{
  "n_layer": 14,
  "d_model": 224,
  "n_head": 4,
  "n_kv_head": 4,
  "head_dim": 64,
  "d_mlp": 576,
  "vocab_size": 2048,
  "activation": "swiglu",
  "norm": "layernorm",
  "norm_place": "pre",
  "norm_eps": 1e-06,
  "positions": "rope",
  "rope_base": 23100.0,
  "rope_fraction": 1.0,
  "qk_norm": false,
  "attn_scale": 0.125,
  "bias": "all",
  "tie_embeddings": true,
  "parallel_block": false,
  "init": "trunc",
  "init_std_qkv": 0.0303,
  "init_std_o": 0.0,
  "init_std_up": 0.0303,
  "init_std_down": 0.0,
  "optimizer": "cautious_adamw",
  "lr": 0.00117,
  "beta1": 0.9,
  "beta2": 0.95,
  "weight_decay": 0.24,
  "lr_head": 0.00801,
  "grad_clip": 0.5,
  "warmup_steps": 269,
  "schedule": "cos",
  "final_lr_fraction": 0.1,
  "batch_tokens": 32768,
  "seq_len": 256,
  "doc_mask": true,
  "train_tokens": 285300000,
  "steps": 8707,
  "dataset": "wikipedia_en"
}
MLP neurons of a small language model. Each row is named by its layer, matrix (gate and up: input weights; down: output weights) and neuron, and shows model dimensions 96-191. Each number is 128 + 24 x the weight over its row's rms, rounded and kept within 0 to 255. Numbers have three digits each. A neuron's up and down rows have the sign that makes its largest values positive.
After each neuron's rows, "fires in" lists the words (lower case) most often at its 100 highest values on Wikipedia text that the model never trained on.

L8.gate505:136117139142140117157106142165114090122164113151145116133119139189153101168128111095112110129117123089116144141132158103127117113127106167176158146125110104137156082114126106107117094143150099079096129111172115129064167127122130108121168108156095157131109127115140142143133160148164097151
L8.up505:127109130107117151132118169131141123121182128143144103121163147116107106129097152128102171107117132108127122114083118089145151118131161127135103155164139120091146117140099145101110125182144090128108155117105144104144135103131120146154125167146110067126115147106123154116111127145136136152
L8.down505:128141070149138130108086159125131153148098158149134152136147081117120119125134190138165158157113154142106186125129082138157150135150138093086114095123091138133112124146115078159120163120112125137088117131089103110139087114119118164186124131140126128093162101156119122108145127083103168145
fires in: "of", "the", "performance"

L8.gate121:147117098151146152111122153105146094160140110098138139143121154128144168151151144187111138093135111065064096093119105127076102118154139104121135121102142126149162115128127111144110126112123112137112142141112104105142127159115125121124134122115115194109119135161112092148073090124185081136
L8.up121:091139124160154150149131154119119107136162108161128109130175114125119104122112172176124100162132093139104080143156118122121119137160099098156118123161103119130144129081167159096144100075132124110121144146131079127107128155120105114171136124136149122102143110148106121164093080113085113126
L8.down121:118142134127116112150132148178131128147146171148127130136141134126141126087081113118121132138128163159088165128153159128135121088099120155145131111130127127173144113123112159135132145158114140115122135132154142139126165166135101146105085102103123095131116093161109155115151149163082129142
fires in: "was", "of", "soviet", "considered", "it", "made"

L4.gate27:106142118116106176160153113134180136113145109109174145113111109135142108145175146134094118139126121072138112127142144130072105135116108128128125147144121132152144091127131114104168075157158097123092158119126127093134123100120136126145141091109172146129113116132138139147115149115105195106
L4.up27:093114084097146126163122156161107083117121161091125103148154150134128178099110178126125131093141157117125154132148129141121155124125134099087120168178135122109146157165154109106145120133163170140170122095117100147148131121125131109124150116153114136116138134114081136146130126154079150129
L4.down27:136141122095165116111121145159102127126164169156129132118131172100137138115089176113106189142166130135131154127087122127139127151149153174119133120103142124141114166120156108141086094112121141122147129141141113161061114175131101108125125119131081110081127115124102135131118131142100063111
fires in: "of", "nld", "additional", "in", "ned", "rigney"

L2.gate24:148135140107140138125144140156089091139141088153129157160089147157166116132151125135124128166122105109116099097099123096172135171112135165115116126144136123143149107105109095145103118106148139135157143190098169134145132083169125117125121106147165167094158106136120132119126161133134119087
L2.up24:134108101132123139133153153092169132079102066106156123131112133140102156148149111127083126108156140125102134070140144117112110156116137155118107142111140142151165101142086142149106107103113126100142086100093120163127089131152125133069126124123091110117133123138128133126099141135139137139
L2.down24:131115149147162124178082126134104127138141127117142109111135107135125141109152094106143108114108156129108141117146171132127136089151088121135129133148137151142122119150144086124161082129129113142140114074125134167133185150158159112168131156117117135143128125090149077111102175113131090144
fires in: "with"

L8.gate144:140167111165166117102147128148106133111133092167129141119142138110188096124120074144099095162124131104150127144158147182119140145135115129120152129093133117129092064116121102131135128103114150135186134116113144161092139096147155118095106103160115152131176128147154130114098162141148098098
L8.up144:092144141135135122121152131157134117167150113148152089135135120106158137167112089136150118103135167112097141134133121147109153084111083133155137142116099112112118153114067124091113130129156117141112138125147139123122152096199121134146131154138104105115173165118142133111123133113166101131
L8.down144:107136127147136102149121128119096150128097104151134168138123103167170112128122096145137119173121147123121100140166179139152168140102133115142140107139129129161106096095138125119154123142120104103171129105126137124118152099146107111109160132140128100131174148124160115120090170114174125106
fires in: "by", "with", "against", "of", "to", "alongside"

L6.gate243:114086125117133130107155125145148109115121143134160117079119142149148165131121094102159155125166165090084104088098120135157123146094096136153141127106166121155128146151089116108122079097125146105159158132154143159123160129122124120150130103119115139148130138118100164182121134152129148111
L6.up243:174158123135123113128079112135101098121113112119118131115116100107169127169150151125132106137096133106144104140126127099133121141110142141145150119105119092108097101130124091108152155115123114126138114109161122143142128156142100128134148132111122107104106158150102179148129109141086152158
L6.down243:145106061136103142150144113136093125129109114147111126153148176097135124139128136152134140146119126140126137133136118118134148142136134128169102107134141108157126109133168118139132089094151103114134127080127150140107159174123162103071134147108148117137132142079166108151111141136112125114
fires in: "a"

L6.gate490:113116111128141170127099117154134118153174139105117074151106116139142088136142121111128110118153107064113127141142152160158087134163105131118114163117126155137176102150115128112128127137127118103172123128114133092112089108143140103113134146135132158091134105115183107142092083141111159171
L6.up490:082104097164164155161097122104137099151111132118107175122113108116118098114135118115115106108155112096107152085102124139171129128130110140150176147134109128143144162130136136125157128117152164148180126117115149095146123109140136095115131174132148130122148133145146126140119059093108138113
L6.down490:147083133151129152106083113102122142133176154148071133135134112093153076130091130106132168126168113106081124119148175125153132160115108140135141109114156143147138127129145153125158138104142149126165122140074056133148145146141132088131137148128136126163169156135147166120130137112148096149
fires in: "became", "being", "become", "be", "been"

L4.gate389:133081117190156132127126114125132094113082132167139133108116156161105132168119099128136107097157134117116086099099106128156055094124137166143131128145073168146128144148111128124151146135111144142161140149146134102148150112159176118142154081156126169126133139126116109157146131104144114126
L4.up389:136149149123182160173118143102120107106136152096108121105154117165092090130120102155098129135167116122122104130116147119134129139164105171162108141146091134171146131084097110128128108095131131118156124131143097108121141121148122111130120133125089149147148081114121106173156127124131089147
L4.down389:119134141123141149122160120134114111120114120082106147084159132150102103115120094163171125132149105150130141119106148135170110111106122120154150103150100102147125144136158161125135125124127134110134136089147094130119145144106145120131169169120115126132105069085157078134151134101137097130
fires in: "his", "s"

L4.gate502:164115161192122087144106142103105160131148137110150140132148113152127136140084111170131153101162099106161145152175128131142156116134084155122117145097114169109166175130108094125141097133159113162132086136116114113094150151152107121099144157131147129125107122155156126120105159141137156101
L4.up502:155134129162083122151138108178125158142089081163146152115136122151155155082133125160133134093152169151139133098153153134149152087133160104111126103138096130171089151138127150080124130115129194169143101113125113118177124118116118134144094142142112151150094105116091128109123079167124106091
L4.down502:093164129059150126102163109150134138113140150104155127138134113108144098110133120118104096105115148136113155134104126135162088141120144151138126110119114117148139092091101182131122129137142075104117150118139128122140139109146095129124137134101092165112116167170115122116109159124151145142
fires in: "between", "both", "include", "bibescu"

L2.gate230:131100111099146134160124114108142175174101125117099111143107113159122112159144112182144122124108131107148163142139073114112096107120144094123168117096104146102113174154132100115133158128119122103109126186134138116134143159145151096088132152123140111126096119108071141070141158110141133152
L2.up230:162149178114118101152133121158152113114088121144152094106116171114117176116126141150138114126124162122084128126100132136159141096167121141153141114114149134161138116118097089119105130139128130157101136160114145098170145150093154144136157111096111120097137093126101101139095083138110132097
L2.down230:148133133154132100137149103121148132122131117109103172130093128123122099148148155167137156112168133097109137141111188127145138127154103156132136137082160131124096118103116146116096096144156161118125127108158117082195169185095127108146146126158131094108135112135131128126092143138124141142
fires in: "cultural", "2002", "network", "culture", "crown", "2026"

L9.gate323:155144116094065152135177165107135098118087155106148142130140139119112113115194103099145166126113121135153097099126141112154148097168100100102178104111083123119154111111137090126094099106156131127148120152168133105128160129136173114118101087084091166093115121133143111140128120139114135164
L9.up323:119181141125089140108140153141081117104121126116125095111153131085108077112161150140115145163122129169108159112119101104140135133136107161133117137135133150151176137145071141123123144103181159108167162121152158134159104145094143138159142046171108086127145167137085115110097098085141163144
L9.down323:136113107167109119149118151119132106150132158111068143130150128107178172118143109155107120124099149149112107071197088164157097092123120124109144122154106088136147117121135111108101158092149106123137134133122087101111144106161102135165130125115132162105141147119142102159096126148101105070
fires in: "did", "do", "could", "would", "does"

L2.gate480:124106115105137134148145137105100127198133112145187135127142084102119070146143127133150129160109121120146136135148094129061104148111118110132138126132121155116090125151155107074120139087124106096098148145140094115131109113136121120165049094143117184144102104117176149093137137087142170108
L2.up480:111134120159159113158147118089082128125141087105115130147116158107120132130104117174120135082145129201100139107131160147141083122133109130142154149161108122113128065131145131150140136096109126103112154161099130146114156143108103122068138127117133106114139096131158140182130162138092141160
L2.down480:143144094122167102145067144114100112108140124127153114160146150111125111118128121157110100129122114160153136132111145141122122120095125150134115116144133112137121071135115122087183134126166124136100167119113123105123121093124159120121087144110138133129131132127158160156138159171138136117
fires in: "great", "natural", "railroad", "rail", "guna", "novel"

L5.gate414:097113123127124119120100117137135148134122139147123130116148083112170142150180119115103111114143079079101082099131119136104155150129124133138117125102117105149124111130147082167095115128138092117114136088117170170104150116132149093140172092148129082121137119089137119125131150106116141108
L5.up414:181169152135130125153134128114107114125129118115110160133182090134123119149095130202153126158119154142121130165097118101153143142144144082120126100144164152106164152140119107112179125137158093117139126139167093140107132071164118119121092147138079154131118174132104116158109124119132110134
L5.down414:154122111120102126169122079142137129112110113114129096100122118138128089148148103135099083150150130120103142140154183154121122129116091101102046127150120113124136065145121159140127105162139131099157135110102117141125127136146142116142126166107168116169139141119140097107113131119132103097
fires in: "with", "using", "featuring", "containing", "representing"

L2.gate126:106131122141141165117127133094128092138141149120124132064128148186122118144140132132102092108112098140153125121140129136141115175137116158127154085131133103145159169128110155110150190117120085135118114123121118118141119081181170132146155153114096147144128133138101100136136133151132134105
L2.up126:119118159113109106113099108125151163092113124110142163127109120091100097113080078150163106096146131146169169111142122126146111095090131147133142165133103139173149141129143128116145141098118131125146117105148072114123115137118100128133090119127134130108152105125129111112150130164105119162
L2.down126:087131131139131135120134131111118144142094119132113129140162134123173084117136059175142119151131134110126098140148168078147120119133125138130171105167116128108095152142148154132148112133150127109118151097167128151133146150102156108113134140083134090094097096073144139137096131054089124123
fires in: "her", "this", "other", "his", "died", "richmond"

L4.gate74:115111134128125181139122128117128118128121128127144115131101141079136141142166154110150108142120090139087174106151129126170075127135095135150116126130089121116143126150107112109137119156123104123134138144122096138138162144184138131143134098149133123134124132111086112116120156092118168144
L4.up74:114126112169140100156147125115122102153146103157103140081123116135165155146100145108125132130154146113125105174172154132085179145108142129117104143144110105111125139098128132118125130085117158140155148122148073147154172111109122122139110134158115121133108153149128135154118120140098125096
L4.down74:117114153142121116141108132141133092171167089150119151132128087155153176177105131112173119162101163140135084143123158130130158161154158067136120090139125118108096162119152133123137113136137152106131085119126093140122142102130096156137141152146113083135127120119169103127098120097117117120
fires in: "until", "when", "phenomenology", "after", "opposite"

L4.gate302:131146163153130182152122084152098127124141106138118115142129106104124102164147116147144097180135144054118154111123133162149098161142128100136118136114132143127130121147115146147131120061168122107172176114119150113135103143151107116128108141102113164130132111137108139121122101124079092071
L4.up302:134179179124125104167113116120117161132158125111132102164123120158132146121130151105104102153143126157132128166129124130190140127105130133144099161145105155134105103084154115139158121106102145122116124114105126118171105128136111083132133121152115201137128115137161145123112117141092141131
L4.down302:155143124144157107116135115169132135146135126113137099133158113121138194130123123107119103090047109141170149145139140116124126084115145172141106162142107145112122118130136122123110136162106162101099116120124132160115123128177135178093164126167113126148083112131150111138113170098138169165
fires in: "of", "meaning"

L2.gate508:094119118084156137149121108162134158130137176148170119135088116133106152111085106083154127132096118103107138117166108100095164111125141150144150169181105090148121135138141147153168112067135135161095103112118131105143131145140159069120119129110073157130133111128153169142146123105088115120
L2.up508:107125116120116125093178154145115121180143133125160116092106159147136114153100128130127139083134144132135085134144120129162106115136083136109112117227133097131081151123105110142153132139136121134139125149130112113163122135128126143131124147156132134155172169105167095129139136106124125091
L2.down508:158095170083140124170135097149111154144124132136081158155082128106142151102153121143160138157078127139102112070094145130150134150110171141153170166108140095103154109140152098120131134133123130104102130153142119154153128164137136137126109141080126153126138114116102160163137135086150126114
fires in: "end", "young", "june", "born", "fellow"

L6.gate49:149129132108150106132132147139127058118100196181121146120113125152118134116103135086144119151063145130130134125120147121112107155110145141154083145095145118125169099135092139138109176182192096119104136130148130152144133124123098145130142134133109137150131144105100071139144156107139128129
L6.up49:141125079148137119108122103116141137115156130143148163119116136121138104156147097116095117134135158122149163082165138117156132139124129148159161127140107091139129113161100137120134123095140145136121163165161139123134131127155141092103102122154117126087117156145119151110081143115087139134
L6.down49:157149102138109108104114135120106134094116155177124135081128129148063162156111138105113104156072142120108128127140155144131133175151129142146130106100142129126144095115095157095113142161177134088131100114141129143098154130107106130112136106162125145110126111127113056126149117107135106112
fires in: "over", "about", "than", "approximately", "overall", "overwatch"

L2.gate215:134121126103138152131136104138163115102158118098180154148119160129118162145111137147159101134113106147127099175150154130123109111105147130153138157114056125155153154127118118087154132147179118108167138119113117130126129072148112126142117130094117168133141114138101125116090118145121141172
L2.up215:089135121114100151172160151103117139151121129132126150124108134116104111106141100109106126126140167111134164112162111160147103128179143120148186165150149083158175075125151135129127100156111107125142156161156123124151154127168111114145147144134171148095162151166119117069150152078104131127
L2.down215:111122100125106102139120107102146149108139146124140146095120132137108127105119166110115107185136077127134129105132122145163070143135133137166132127121141096139136134137134112148127106137124134122141104101115128110158128126104086124102138147128146135117131096162165134112077106141132128116
fires in: "him", "there", "it", "wetherill", "himself"

L10.gate319:166113142120124112134119140105121106077161099081150105119118152104127163131133151146158129133134097125099129115116136097154118132072111144075134133151102140114162112104129178142155127170126180136116136135120142121100150128139107142118127151116184135157139159128126144110142068102100105127
L10.up319:135134137150175165132122113111123129072122115122114081136159122159089134137185083117142144133157126126089094082113146127120142140103095136119145135114134118096108158146078164116107155133131133097162157147179132157199107145094109121121095115105164125134136132078110128136117091111133107110
L10.down319:134149129106081133127073152128132086122137175132110158132084145098178125129158137165105135097100113098094097113127128128171111154112139203144161098130113155142192109090149127144115068141138134156118154136130112138089126147145138114142125178126150143128107139133104211143132134186132153133
fires in: "was", "is", "will", "are", "were", "would"

L10.gate152:124140122110180154154127133158147119119151104112109133160097172117136136108155131126089090119093133153156180064098116118129101129117139184104126118104149104122113138105132088131124146081160136083135142127149157106139103090076138164109152106152132109126133135144137118162145099147103161080
L10.up152:156145113147124176137128187160164138120113140091132131148105135123064115095131107113125122145101130144109145170159122123141092107120131148108124128149132082122133122142139159098140141121095142097169116102155139157141126151111121152103146151115112096079156105140123187125135125145121163140
L10.down152:149138110085086141132165094104145081144100149119133174166122155195137136141136126118133110107081102134135101111107101112158087140108151105105100099120118124153098159129149160093142114146143131115108081128124103111122123129105136115135161127143108082119110137112138090108147146132137095125
fires in: "new", "high", "main"

L5.gate479:111115154125134122079145093116109142166145119106124108109147146122129154112104139117136117101088134135160177108147148126141114152105128084118160082154180147143142177162159153116147172113123106143111132125119089168091139110145071178147104129128089140139102096112102109079137124117091101097
L5.up479:119176087116085143086145111124117139119092108150141137134126173091124171168143133144180112117147131129121146091125146074124152148126133125118145100109115132136135096112136112087102134123100114081174127144154120116102118108146110116163120133156132131105134120106165092132112091117135115136
L5.down479:106137133157100145122075113118122127094129131089115113132112126144138151109113120124160131129097106152100150159144082128119150124123149109124142150140161102161160154142131148149119087113161101104114103170086157110105160121098116109099142192139096173175139138155087113144090167124106104114
fires in: "six", "eight", "fifth", "nine", "four", "seven"

L2.gate0:131122161130101162088112143100089122133102138126150141093103151122129121159145113188094108099121113099147080126145120115169130124084096172130147145126120157132095102104106156118139113133153136158158082160148152100142185100154090150150133113156080101114140146173149146188104113145129166062
L2.up0:127125138166178161087177120166107112128129134113106117145128113078125102107152152154114113098121152136125111151139138137176112122119133133107116098100154147139128148104123105111147152149123102125127089110116103092092137130159098107138169186085154141164143119133124106151164092147117141167
L2.down0:102099103090113146066136086156097121131083148124092164143120148135090115134117126174143124112143166139133125134126100100121081112128147135120141120094151117123130157106139156128167136129110099118099104098099144145087122151130168113121163126106172132186180140089150150115158116121131107179
fires in: "her", "his"

L2.gate569:111110131122125107089126120130148156139139172130135117102097139081117097109150127218113122069168142138156128166135102148163143127137163140124167116140104147144102176136154096127159102112115150124118157085101143130094149101156112121151119154118151163073101120114131129137087164118119117179
L2.up569:114137106138096076146151117099135112135142114126164166093112130165131140125121130165110136180103114151108142158134136110130113120145129118146102126108127156087124107117109127138122109101154115156140132147107166148063130140115118103120118145128149180107186163159141097133147109194160147149
L2.down569:112126136109171133116147152134170149091068127141112132103110113116172082139154153111115153109139122122144153148145130142165127125105124134119108129173124079130133120132099117153127155065120153121151145085103097113150139153136143133143143140128146099119134119137133114106126121082098107145
fires in: "him", "album", "film", "them", "book", "himself"

L9.gate7:144152156123088157181106128181128125114152093123121159177144098103147113106125115171119135161104104115150144094151148071104139116171165135138140116092142143121125125122153085120140128121153142122165103139100134094096104105127121131146155153071118144108147156154141121115120129105134097144
L9.up7:131144145125085098104154078146107113142096141170096113111108137108101087093163089086087132126128137151145139116138135122126124084161133156136110137100196139123115146161160141143133118152181127130138118130135145157178060125082140142135174125119174126172146142100158168133142133152129163115
L9.down7:131122136140129110075186169141116122131126142140118106135122142170099126112141133147188133122154157090124144142105125131070106137092087153153165136158126136154173083128122152128139126122129142154127134135122113148152174137162117139066116094116112112143098132143160150133129128128153162084
fires in: "south", "north", "east", "west", "southwest", "built"

L4.gate530:142106123121109131094135109125126104089124125155116145155141132110113112162108145114100134136138143117123126096139132122108170165096143113178114076093151101124160130108136148072124090108125090128149100120140126146107158113115133135151159141106174148123131140105103153145134134109124123092
L4.up530:112150108114112192108105092091094141135102178108128121140131077127155119169174104147136092151126095124129113100120089152116098143080110116123133146095130171144157133132126129129135125119144137122125184177140114135113135110134106100110145108164049086165133138134135147167124110113140164097
L4.down530:123119108091140134118139116163096065133132110133096164149126155123109116141107130163102122130128118114120143128107165116124149129159152104120129113122140084141137130143154113088147069143162114105116084124166114116077167146130144130116173150082205129136146161092155102158151161127123091110
fires in: "a", "according", "after", "at", "as"

L5.gate358:158105131109129115163159133120124140154170103145148142143143122117175143098101107129116145171133122119155178125160145138116046080134115120174134113099129099147118091153148171087152119046092102168110130116123102101164166069116109120113140129161137131152093090132156166137132123100095118140
L5.up358:144140123098136152117066138142147123112103156134114120115123165109099130158166130119172170083196139119079113105147140149132121107168152111122068128127137151096142142063104155122119119110130104125163130091122129142110130123115129122072132094161134122156138122163133145133127106157118128127
L5.down358:106120109112137136061197136124131107132098124124134148157153120192125092104109130115110116177052110138154132123106102119163161095136163125148134157120124096142128113154151105136164108152150174134145136120151139132124125148132149137125110125113123112087126144131113118107163150114130158116
fires in: "high", "highway", "general", "post", "highlighted"

L8.gate137:117117128108130102095190066140140069123158125129152145108134107112104106121161092111163129120082129120142126107085128137178098144118119158134108086085181125097122151083091164115124113167099145142123089124112156120097175113165136117149131087133130146126134168130179095072116137118152146113
L8.up137:119073123122119104127140122142143157116107130136166126067158122122091150144093141117114144124072145090177128128122145116115164144103115137165124100105144119122087129148159157115130123129136104101127147136136136129140129085115093157118184136126122128139113110086104131144109158128109151096
L8.down137:132111129147156131132103144140112185125118174146140104117155127146136156152120175127077116131144172137148152143114168093083165104138125145109127137137105165113097110113155145118142135090138143128127210094131094116143113164136112111126192136127101112167095110129073140172142110097108104126
fires in: "by", "from", "cincinnati", "suburb", "urban", "pacific"

L9.gate456:129147113119127117118113145121116120104150138134149104129134145132138149152135122151116130143112136104115104102115124127106137142108108148159104102128158126120177105096111123119141147078135163136140104126134129127113122175139143174100106094105099142107104111143113178181131137118117082122
L9.up456:104161133100161122109129125125114166149130155080139130105159133121117085151148146165119135108113150117106163166106170104133066173136097122124109120100106135121099142107145139101103083161113126127105120130120138173159151143116133157138138106151125204132146084146076109128159113142125161136
L9.down456:159133133184075173113189141091101122117113122145137068162113118141119093151126144139133168111091127161098123145144118124152144143121149144129139137109198147131153106085140069130123134167086129088082128160151152095126136119096149090116124155091139137116126117121147095127133135127123147186
fires in: "of", "collection"

L6.gate409:117090090142111179152133130120149169122136103113096160163080111061135102143166135106119131107107145134155076117151122151112095144085141121152147125112120100144126124106163090119150143122116121114118123138174118128138121145072144119132113138062117130131109128138125095111139150124113134110
L6.up409:105117142141165159120110144117110156182151114107118124123157121131102096139135090151076144166163114111137136117129133152132123162150102103111125161103119164105129110111113119099155142088142149140141129145104089113151115166123147098155123134100117108126100099160176112140114150129146122110
L6.down409:132155162131110108108120122150137121124139126124157134133131135116143124136101151116156110105128131137111145170106126092062131114119141149105144173124154077135153123147135120123120148166102095144096104121132149161089127138142112135108129115152141140155173169104109150124170107127138110105
fires in: "all", "first", "species", "third", "australian", "fra"

L8.gate503:113137083115164146097148105129122106098118134127149156126122099137109144143149121129120125144103117082136128127115131134163145129095100127139130102130104162134141123098135149074124111153138162127187140121135125102072132108122091138121123122149105167095100142162100114141100156152131173127
L8.up503:092163110105103127127103145095144103142162134140143130090142155092103075111121174117145170139119128102144143119092143099094145157135161067098154114093133160108122114138124163093120142117128168125117133118109110114142140156108112140104139152164138140146113164144112154090135126171170189118
L8.down503:146134149099110108108170135133073099120141088126149115123120173135090154131096152106139131145141114152111070138151093132108114129155182092136151136078125121115150130130122095138132140094095138148118110114140133182174107147117151138120117071126126122146149129091133144087124114128117169143
fires in: "from", "at", "theatre", "santana"

L6.gate445:139113117108108132094105141157125102146130111119154142091143119138135128147135131140135105113097153075130116112152126118138121080124139156112166159133141155134119116132077122151132123153162177116151188110137132117117102148156093146113127126141071080097134101128092151155150129114117145116
L6.up445:103126148125141152150188109155155114151131123124097148119117140114139072167113141121139144130110099100116099065162128142131134102102155194134134066115132122159134198130115116109162134180126125101134119110160099124120164119139169070112117113110155149100121123150154119170111124105125106163
L6.down445:082138127149125144154114139132128114129104115143106118084095079106101083117082088167174096096165145127115064166142163139148145122085151128125104084120124124150134171142151148107110107156086155114118138085137144135132126134117158135161144144131118129100140122136122115139101076100136101134
fires in: "this", "size"

L4.gate539:107174128162127108128148150136124101131131124141145143119153111155179141138142129137147144111111129120130138096142100152136096105114080134126122160093148122127142130165154118178084115128111120114089119125145167129088102096178078088159166136128140069127158161123129074126142159152142088106
L4.up539:118128137143171118074152126146118121123082094125153175104123117107137129143149104138123137139116147125178105126144145126101137120115104143106142120106108171097082120119136123112179145147144115173133132101162145153158119128151135163123149137150122133125155123138170126111089129164152121072
L4.down539:118134142100126103114124143110149153094142156121149149114129127160095146145145134123094102149126141183128183130131151145107136106130152122138150132104145105095143113137118096115116167141099095133120117096159141138093164125166086090121160132179125122148132117137109077130124181092148103111
fires in: "with", "include", "despite", "by", "alongside"

L5.gate308:127169154123074109118183144123168102107109133098157107139116121089111145169122117120083103168114105086148114133125111125136138123134116174147118145087164154127131108162124116115082100120112119066111156146148158118122183116114140109147123102116112112127113162098139095130108128137088119146
L5.up308:180107108130137127123108149145103100110164113116135113136128126070101136153166154127153136096089141156093127122149122097120136153166146121147144158140135102091061130062096135135154093124149107132111110132152138136141123098133124180109156118131073101142147119141091102131142152143131148119
L5.down308:121110108103146100105168126136130111107109133150111124058111152135124133162185114107138114158126146094156138105097138095128149125117126119126127175107191154125115134125183108200138109106146149104154143092087110160118090124130141124143124144130153130155141158099132151106157134080118128099
fires in: "by", "composer", "eyes"

L2.gate117:140145088173143134106102138152110121153159125164115147116122148146123139198164104123155141128158137080119140118157137146125120163128104123116104165107175100131163122115084118117152183142145153125127125129120144084094109176179163117155122118108141154094080140125143087124094108131108117129
L2.up117:120111124096130121168104141103120108159115120132103096118098156124144150135113153144124137135128127117117109146134136106100150129128084150096124155155163162173125146098145144129138123152191106087121136133131151152099142099133134143139116103082135145139116141096170119159109108079134144104
L2.down117:121153092081125090147146129122133106129086174088133096122130161107101132141113136139142178132122141115136118155108135115110142159189165103121115129144124126158097184134144150147160096167147134105144171138128144179093161135109156122178073065112132160137115125124131111125141130087143142103
fires in: "of"

L5.gate496:108169091088119078125096063169114061129154107140135141142120112124140119158118113133130111125117164116095165135154142109129146139141184144117142160150132132129148103134092135137135110132077140095128137138153131153092077116128113133123146133154118091149153111139132148160136125071079132089
L5.up496:112139057133119097121114145140108138132133094150122114104082152134146124099142118095099099140145144096123132129104153137097129158112142159140146167108110120148118142112130131150153150110132078130107182151149113168115134156107173128142158155126120102139129128087100099099186144099137118123
L5.down496:119127112122119083144134140084112186119121122131149104112117126138143137151163157116155120187118135125159158126162135140119117152120065131144159155104143145102102143108138079120123086115132072143159107161133103126116165124137132072133087158134163160181093169117115100140135103129136107091
fires in: "of", "by", "mosque", "multiple"

L8.gate239:087144115164085121151108088119126112136147123178124135158104130137154143188150104096137095130153128108141153123134107175138141074155112142150151122140130137123149106131178124119152117139153137080135119101156123134119131123138110091126093155154096136143149134104163096107102105179129118159
L8.up239:143122131162157132089088118158119150163137109090159153090116095122110133126115109164090113069073096114098096071128156174143146114133126131164158155137103111127163129122136124115131118142206094117130142131160167122096163092128135085152164143122180134123128152092153125161127147165127168138
L8.down239:153131092143151107095108160104117148150105145111151168112116131149143111158138095161156115163125137127095114167125207091082125168134154116142155133120173145101159138122130135115121097113183135100178138172117149127067126126133125132091129159121131132115139142130127127125153155131133125086
fires in: "among", "across", "both", "by", "throughout", "ala"

L2.gate501:161139124136086121100124073083153130125102133123160102121100111127160159134080108127110190090164110117166123103177137134114147119166125139135108153083122116079154177115164134102134137147152131094199137106128122130120161109187178126112124115088109124111092117127117131110099110125143109111
L2.up501:111140168126131114132098147150118160133116124129164081111140096116150116130123108126138133129120168097143144120127097135134123077114118139125135107138151132128113095145164097147069191107100105118132174147160065140202105095100114156126128105106089119120083123147171168102166118116091117135
L2.down501:148142162135140196096103105165101136129079126091154124112119080143103144100143168104153142094123113105126152132149152131085150074118142110143140148105153143107104133115124084135088088143152142093148144127124130150153132133176150152126189096115102126125152135142143135115143128120127097098
fires in: "through", "along", "across", "line", "west", "southwest"

L2.gate42:137104101121140092126119136135081119135094114120122158147145200130127119158172098130196102097126141118119134120117113131168111151154103150142096176083138122105189193131078192142132126124109128135128177112091138125096152122136133131139112150149150105142149146116086135119163131167118162106
L2.up42:147152144162169090107104142119144101104110125151117072151134148169116129103133150113132141115133176108117141109123115112051151110113132160113165137115087121141075116138097171138108178156100089091115123165080165139138123148136129091134165157151173087083150123143116113103158132091151110145
L2.down42:192091103150130137124187087176140121165140143141135111108131084120099135128123143117100172120152130087169081161133150132124134123117154105100171109129152114140125127115134113085131153115169119102161096155095103147149128164153104125131107147160081106085114130163135149144159160130142087141
fires in: "for", "2023", "bakersfield", "staff", "baku", "bust"

L9.gate54:134119108094152146144095161140090149148103127101146084133145143125106161134107108110120132078120159133113163100133143118129145084144115154129120149157102124144115127151144127124097150132081185131142131128097136152118114135175110130114102157134148123120155154141155128116186150134145094141
L9.up54:125132132129124100107154143157136074115109064098154065124108110101115170142137126092114102138139151131139116144155134149137124148113133150149123114105081126124118132138074150114136134121108162141134158187116108138183129108120080118161134118141126124095142175154107131166085118090100159132
L9.down54:177180147129123135140208163088124124139151114120088073125118115136163115082111115144132165173117123099086140116153102111132120130112124126132124129137157138078150067149130147103120143143158095124122141150136130102097156156139122126177126148099169112144120103079119168138110150130125139123
fires in: "to", "would"